Part of a small language model's weights: MLP 896 SwiGLU, 8515 steps.
MLP neurons of a small language model. Each row is named by its layer, matrix (gate and up: input weights) and neuron, and shows model dimensions 0-223. Each number is 128 + 24 x the weight over its row's rms, rounded and kept within 0 to 255. Numbers have three digits each. A neuron's up and down rows have the sign that makes its largest values positive.
After each neuron's rows, "fires after" lists the tokens most often just before its 100 highest values on Wikipedia text that the model never trained on.

L4.gate735:151111129099134113106142056110137074118151101105122103157129136117110166118095183120105158110092098136098113141114111129113139145097137122155136125080136141161120101113138116122115144141158117121088157097150142135133125151172144139118141155110154167163139166156137095129115141106132108153148115148122161138107126141174150066150122149148104139104124101143145174105149123141120116177082121154143122134081125154136097144100128109113081116148144148149181111136106111126154113118094149140181146116083120105113125124131127073171156120125122137122138088103172124123151121168131131132163141127119101130142123147120138180091153095148155122136120134043125120145149140118106134116117
L4.up735:141143123155139145162134092090136135190143176115133127148119104094110141135105118129124144124108142132112133095115090122106135133126139105109148119079139133142111097137095132128097138108156116138085098118104145116113099133124153125148113146167175099147087118165142150093152146081128103123128090139139158147092151145137076119168146117129078092117129143149161179086129166097112122096106071139137145085108132147147165140135117138147141126128145115126139085099150147087137097131135121126097098152131139167138178184160151167139134121082180124110113140146074142126107147168115120128146142156130085140134128133108135122134110106102122078166177118151131124123123126136146134134167
fires after: " qu", "u", " a", "O", " de", " A"

L2.gate190:138136128109112158138121114101112120134120110163160148136111092105158135201156152136128115137111125153107164180138135147098140185141131100128101156103146147150115118120125130106109130116099133119092132116116113093068144080135144123081091116146163102139102111114135129136104115127135112126167169144130135117110141128133116133105131133115106137187144127164140089112127139123115095119153139114128131166113142167109131166115115131141092061130112133138179118171118064146146091127118148088104171100133096122076122126135170137116109138110133115167120101093082151128176122142160107152123136159147108141153121141143097139119138094098153158149111164168125140130129088122147097128183
L2.up190:163129112117104156089084134119104099100111120127142103102158143091151176162114092131091139164129188117091121159162061147094114119114117108127139142134161129120100144123153143081176143096102157112117134121125133153135146084124100136127090154129141099106115101090141137155087160094151106098132138136127114141098129090178141140138101126134102191116156091135136133155120141130107123139164150180093129151122108120117133142125146090151087133157116145128170139142115105125159083110120191167126091143111131186144089158113147140142145148095141086172154095110106119128120137148140108149154112165114122145126120128137129112122142100127134139132116148133137112159108124116152112136125
fires after: " pro", " m", "um", " K", " M", "im"

L2.gate115:129117150110116095158130094139112157142174140115124120155130106118128154117130075123124118100093146147144138153173134094127064141089126140127118139101132115105125108102116151096087135119116144132174098137122165144111136129150121164174125117102138132080114135130143161113142135108139099166098125143126168125132117123092163141129128139135167160157108149163094107151109138094097132157117155120119103135156132084103116085119114139166107176123143155121142080165103158145132126126097135140144145095194150093146100129120135159090090135059139088147165130128078107102137119130111118153112151143117139174154115145158161136150108121149153117120141122074131118129143168125123121081157
L2.up115:118128112107105102114107134094119118081144145100119117159132132123136091120132120146099131127115117155130143125121135111151185156090128177107109116159139146108158149120110123098105113124117155140147134121109096151173148118148100152094150166135129118141118106108141100142136121128078117167142146096157134149129103122092124113112166110123129160098092159095137169158091135096133136137126172121137155099118119123130124146123116110037165117103129148139180101127108152136149129107145180113111098109114146106187120085081158131121148146104183147161112110104156137126151145134139136103137125154146133178120122128149117126117080131162112161086170126089100108132147131159192111135124
fires after: " |", " M", " S", "N", " G"

L2.gate661:098097150163139104135155159106119115106181167146092123127084083137119153134153147160117145131112097155147132147126131116108125134126114107160145167103141093148159125127127061146120144125139127154110092112116165133113160143150170127104116179153125156131064093083117103132109129097126149106150158138110129137128107130124157148136101171075151164148146117124131118148151117139159076113137121148135154152126149099156142119133111120125101132129113131133156101160167167129117103122129159105127149080085100104153135110131115113117102129120112083162115129101173078129068131116138091084161115139174129111136111123102083112148144141110122120133158127118142157161091130136146162166118
L2.up661:095118101167104161162141139136137131110135127141147101164143076115107138149119092098125133165117122106117150095158112133118087117114176113162166179115114068111124144096155092106093130130125171086144124132105129163156170122145095115148116150168187139117153114091138115165114097134110133154134122148112104116136142122132100095085120138176165198099144128119105120130149135150107146114127137104113097109161092104126150120099115132122189108140151124153112164123123148178137127073097110130104128083150131127179126153147116176124098121133117123119140105168121154157139143131126121131130082125117158145127124142092114128130156096139166092107119148103121117131143144121109110120114
fires after: "m", " P", "in", " h", "v", " M"

L2.gate52:122127177104129102183122105128151112113143135147129108113139131115120103125098117157147116178083149156135149133096101123166152173147130094115114132113114116120169149109135129130065150100178101106150103121139167128130157155147137085103089143112139100139129089148157151111128140096108133138120139139117110159090160137065122168158140156129132110133139108113108131119133153087160103134071132147170159090181143129148101137127094187122122130128135104148137113129146137139120122103123138155072120088099086118119139118144130104099123071095119142151161147164119102138167130126121087137143134132105133127135115115135091138175090103146134118156144133151138147143115133131161169076116
L2.up52:113163115128106093137118147131130130129097107126163118124103098169089128140156144142130129133135109115167164129112145152123105145126133110118181137160138105087083110149105108115131147135135121151161113108157179139157155135113141098113190171188163118142155110104142131087150138068071135132144140129136161089096107109162111133144151103130149140127124088102103132099101146132083144115111134137108116121133161140101129138132162081120140132127121143181157163125139137117124169136170145130168120110121123145122181076116128114077101122106153072124157134103103140121151111131120135105159130136125119144151097102092114099083069142099133129135134102150117105148091155140126128140148
fires after: " M", " h", " S", " H", " ass", " im"

L5.gate69:147132145108139092113140136108141127129134107103136173091159135100141106142149167155125099134154109143127098158109158107147121123149081132147093141105147142167130124135121184162122139174175128111122164159124090052137105127117080122104109128082118107111147123135181148098118128144107167113147097143139143136115118173137115098107104166127154126141122136144133101138131115122114135152123152137066119128150110132107167148157124074130145145090112120100119076137101158120120151169141128173134125132166115107103107148162138131091162148131149122134165120182126109136124142122086131098146129154135126092177126075115095150109099132164073104126100097119131111102120141144110140124118
L5.up69:159124116147117144120145079112132145110117091102144117101146140086112139166105127188113100161157114137110126183136117113104095109170120144121091144125129102151131159097141149143102110127160128152113180146122143135079118099119165134139100143095142107098147146137192146123077129096080134092140112165158124160088115125112108143111075127119142136154135125124155116094107101098137151120149125146137155145114103157113112146142119132119166158122121115129092131139109161138117101159139174137122124159131076150122167154175168156111139154150130166110103125132123094154082124106129103130119078173125075137130145145133138121105145117135126124126167107149120142115099136089176135091134
fires after: " med", "-", " Championship", "er", "ter", "ar"

L2.gate713:140116128101137150118136142149151116119112129117154172111100111127112139155156148113173210109105098141154107133107126151185133163131131099108136100091155140074086095126112121084128087140150135161134125155137134110162145145115105160112141146097084151169107141144122153100085086170108142166117128109108123117169135105133117120126127064150137103103126136131161122119111133139159139116090152122111112127165114119113124078154160122098092125159110128160093135134118139107152127143151143184141095088102125105083167138113164154123095125136158108165158119118133089143144109137145139133181165132137091125131162153123101125144105139106151143144116117126084141127121121137135125103082
L2.up713:144146114155114137088135139130131108084111165104116141094108146131118144129130109117141123138140152134118176129133133166152168108144084119132090070084189203123082127131073152133071125154109139129124117159157109074161138118146135146132113093136142113130093130133128077122093161158082104142105198108124144134129108118115109114083108130088142079143117105129167139137131132125117116134148120100116161136142099133093176145163136159148130147130140097134131122152110136142124151168130127095130120131133122138125111151121141148102114183125130107114136143121148101120168134173130126143127141106125140095123147119140125155089154128123137159147070097150086126169123125145122168102125
fires after: " D", " f", " th", "d", "od"

L2.gate20:128157219118167100102146147103110136103129109131128122112097112138099165147127092127139169154141139121138070165159144087121148106134145123114118132110144148138145115161160099149155133133115106114111171160177117149159119150106136125110116130164123098157147135111114160137090088125090107108120113128097116110115176100118144113147137098125133146102139149124108136138112141106113159162112168126118095131091088129119111139130107146113118124127104139211129171125165146147140143146122110132149142109080102094127121140152165149107134095140124161125137140177164078174090117137134112134080113169120112132134132118100121105153151071083151109153119123128131095114095110127125150121134
L2.up20:119130122168112153119148140102126123114126137120127148131163102123102130121100137102119115174131126147154139091121128113132149143121096133119088128136133097141177101171120099111148171161175092142165120111153098105147109146166125162107090145126162093109122122067169082067157109114088146100114160137108109104144117064147129144113149125126101107130148132115187156105149127102138131122107169125155128116099119109122156145164116139119140113104108129131107138157200176167145114119138165138094162132073140094128113130136128078128101092125165133117077109119154126127123172117153180121109117109121171125142128152119137122134084131138128128154127100100133132143155117149139125132140
fires after: "b", " H", " h", " B", "ed", "h"

L5.gate414:144154120150139124127127122132138136097112140119178149138153114103148114099176159070115148089084098147198105111143132127094146135086140140095135130108118116140084089118154102125149111118134138148106139101103121095131142104156157103147161100169166134120173105135149095141139090163135126115126125108141148138147138135098147163130116127118141132150105142091112118086165112124141119116139168122148091116127077149126124080129134159167101132083164163095161142133147101119149182099129108137103196081111121140134115107135150113111169119119136167169170125158169147115131106119128107127148105129140093133148129128126100104160090143091137097101120163156112132128101115126130124142098
L5.up414:067120166130157126179159154144121120110123138147142124151123115109107145118141187150132121130131132142185178153128114140099151152129155155150127121125092104105109104146141110105123111125101137153121122086121114097132147165127106153130162123130126145088141151094136132113157131114148152089174135120129134104170129108116110144166143102141153129096116141154175140128157097125134125126134121104131109132105111140137168092106193156145180125088132126138142130168102134089112126149097127155141160119085115147097112105093157150117141147116147155160125134133145106143151127111110083067149141124126128112088066091104096138129150119089135123095109137068116096072124104155140096141117
fires after: " n", " M", "'", "k", " N", "t"

L5.gate638:163136153122143146144171127106075161137176141103154132118168092088112123146129136109123107132141156084163134158160124085157122115151125146151126091142103133130106156149134088062153097174149144185093106116151140139110150127112122145089146134135125141132105146091146093146126162125133101126178124128138098089102103103163120096112108090144156109156123132124115116155131123137111137146118054137101132166116117122085112120137098127116121088111092140144146129101152122144149136174158138125129090134102111116112118144169145140142124127072157084104093108122125120082117184144133156142156127161148154139127116182132128120138120094124130156139109104101135122131141095161114128158133
L5.up638:147109148135144158142144132119133143135152117124111156133139144092144154143127105108143126164153098101167171126128127108178124087094137105105158121103112123145117149136124088098146159137154071132100130114147111166167122106129145173096118150161134144112140130107137097116131176128073136149160089091127131115103108100136111153105143087173142125098102140114156133105102101137169106130132097088129103090086140134127134133123133111152096132116090179136112088127173170159146158133111114132136141105141119123150085143108080177099123137105185084144129141152123106100146154164133144158108121084128145124151154178141094118113117130109098138082101138113156161123145109106126131161133
fires after: " m", "b", "og", " M", " B", " Ind"

L2.gate582:163162165130106120141136127108119131118139122143165145173116100124161143125130113094103057092109107113179111100158109127139143131143133121101159132165118072114080118100155116130148112118174103165132153162134124136131130125142117158140096169095133107078087111132148128103149129079120133144140161128104120106136162125114124195131105103112113126132122114097126154096144087166113130117108159114141144128116133116174105117114138150133161066099104125110154102150147128135118150123112143152135119093146101144178099127087121144152097117101167127141126130116144075148113179141128132089144125127108098127135090156157129151160168105160099130129158177155110137122102135132130162098145
L2.up582:141109119158113116082148093104137128153132137114069138111115139084149108145167177152100136126125147155137153107113162118103110109140117096143125114120090140057090111160067074121135151155167100117107080128108125143130133143119184079125114158125160160136091116132134126135112137096084123159075119154106128143099118137127148108139191110119162117081155085144134146169116108165112143169123137121155126137098141145126154126066118130168168119106113132158145125124183137153141159130106121119159113131117133129128101156144109156134144117147119132143123102146131108107169158121118144114120153116157114108113149145113125136148159138102104134155165099146092126148136116158129146101121
fires after: " M", " m", "m", " P", "b"

L4.gate222:107157135151073140152151119106145110120152091137132117145132112079164095109146102177109116121119115113122126133087122138164117113102111107162130142130102152164068078091133128113093136101145167174133151126095117137130147082167132133144131150121149088074142133111172124153170102142173126080144132133136100120115126093139157140177096111136101136189118132148135113093119115087156129114176154097110134144105163115131109105115142136168111105130102119136152142138130124192123121151105167136119160147108125132138067140124118155101132104113118108137143108112181120139108108132143158124146148133143125104132147154088143144160103143115166100159118127133134119135100170145093107115135
L4.up222:133088102107162113153127146112140090147120115176167120092139145134160156107149082145128126132122121148146151133154130169113112089097117162143132148194149131117103114126125128107132153150104116107088092158109170144102169104111145127125116169131131122147145130116137088153110117149130146106111132145114113133126172129126162122105134080125170132151122158114165129121074104135135130157114134101142152162097107115110124169112122122103132115124117106174124136143149117148132149140137150090200159089103110141161134047096154123101127134120095144116140138139143144136134151093161101109155124097094127061094100141165099119147133139152081159142127119085124107136125108118108115160106
fires after: " D", " S", " P", " N", " n", " M"

L4.gate541:115172160134114105122092118159107148096090156134149130095135168092131125087126147098135119053128135081163113157167132161154160148161141100123144124121131142133146124101126163126160148143124151099102128107130151062153102199141129138134115098113102116107144133089125159114107122113134129125142109138143090082174141132140123142163111091132127148073138102110107119162093180098132144097120125150191110146060142162119117150109136121087151110124125145109119136154117132152127146133172124119130143127131118096116105142125098071155160111134147150125097144156146144120110081137141143114124146132157151133142134126130152117134149112086169121157127144143124116156131107121101085121131
L4.up541:153125117164153150159136095170129105127088137124192144091139127139090157115119140112081128095153167145087142146133104129140118095181138134104122139132161116129158092148139120086144168161110168157155115129140113084157094149132128135126122130114141097116130136096116134091119131068106142129106153141113145156125148159143137108065085115133117100057152124137128153179136143126097130104138142166093104107106148124127125091100128141105156123083157119104119139130134149152142119083133130119128143129114097114169136136135086139143110101139142147148130163119137141138111134130142146131123164140094133121131164092149132162121136121147097127118134040163111142171145104124142113156088
fires after: " H", "l", "c", " ac", " h", "uth"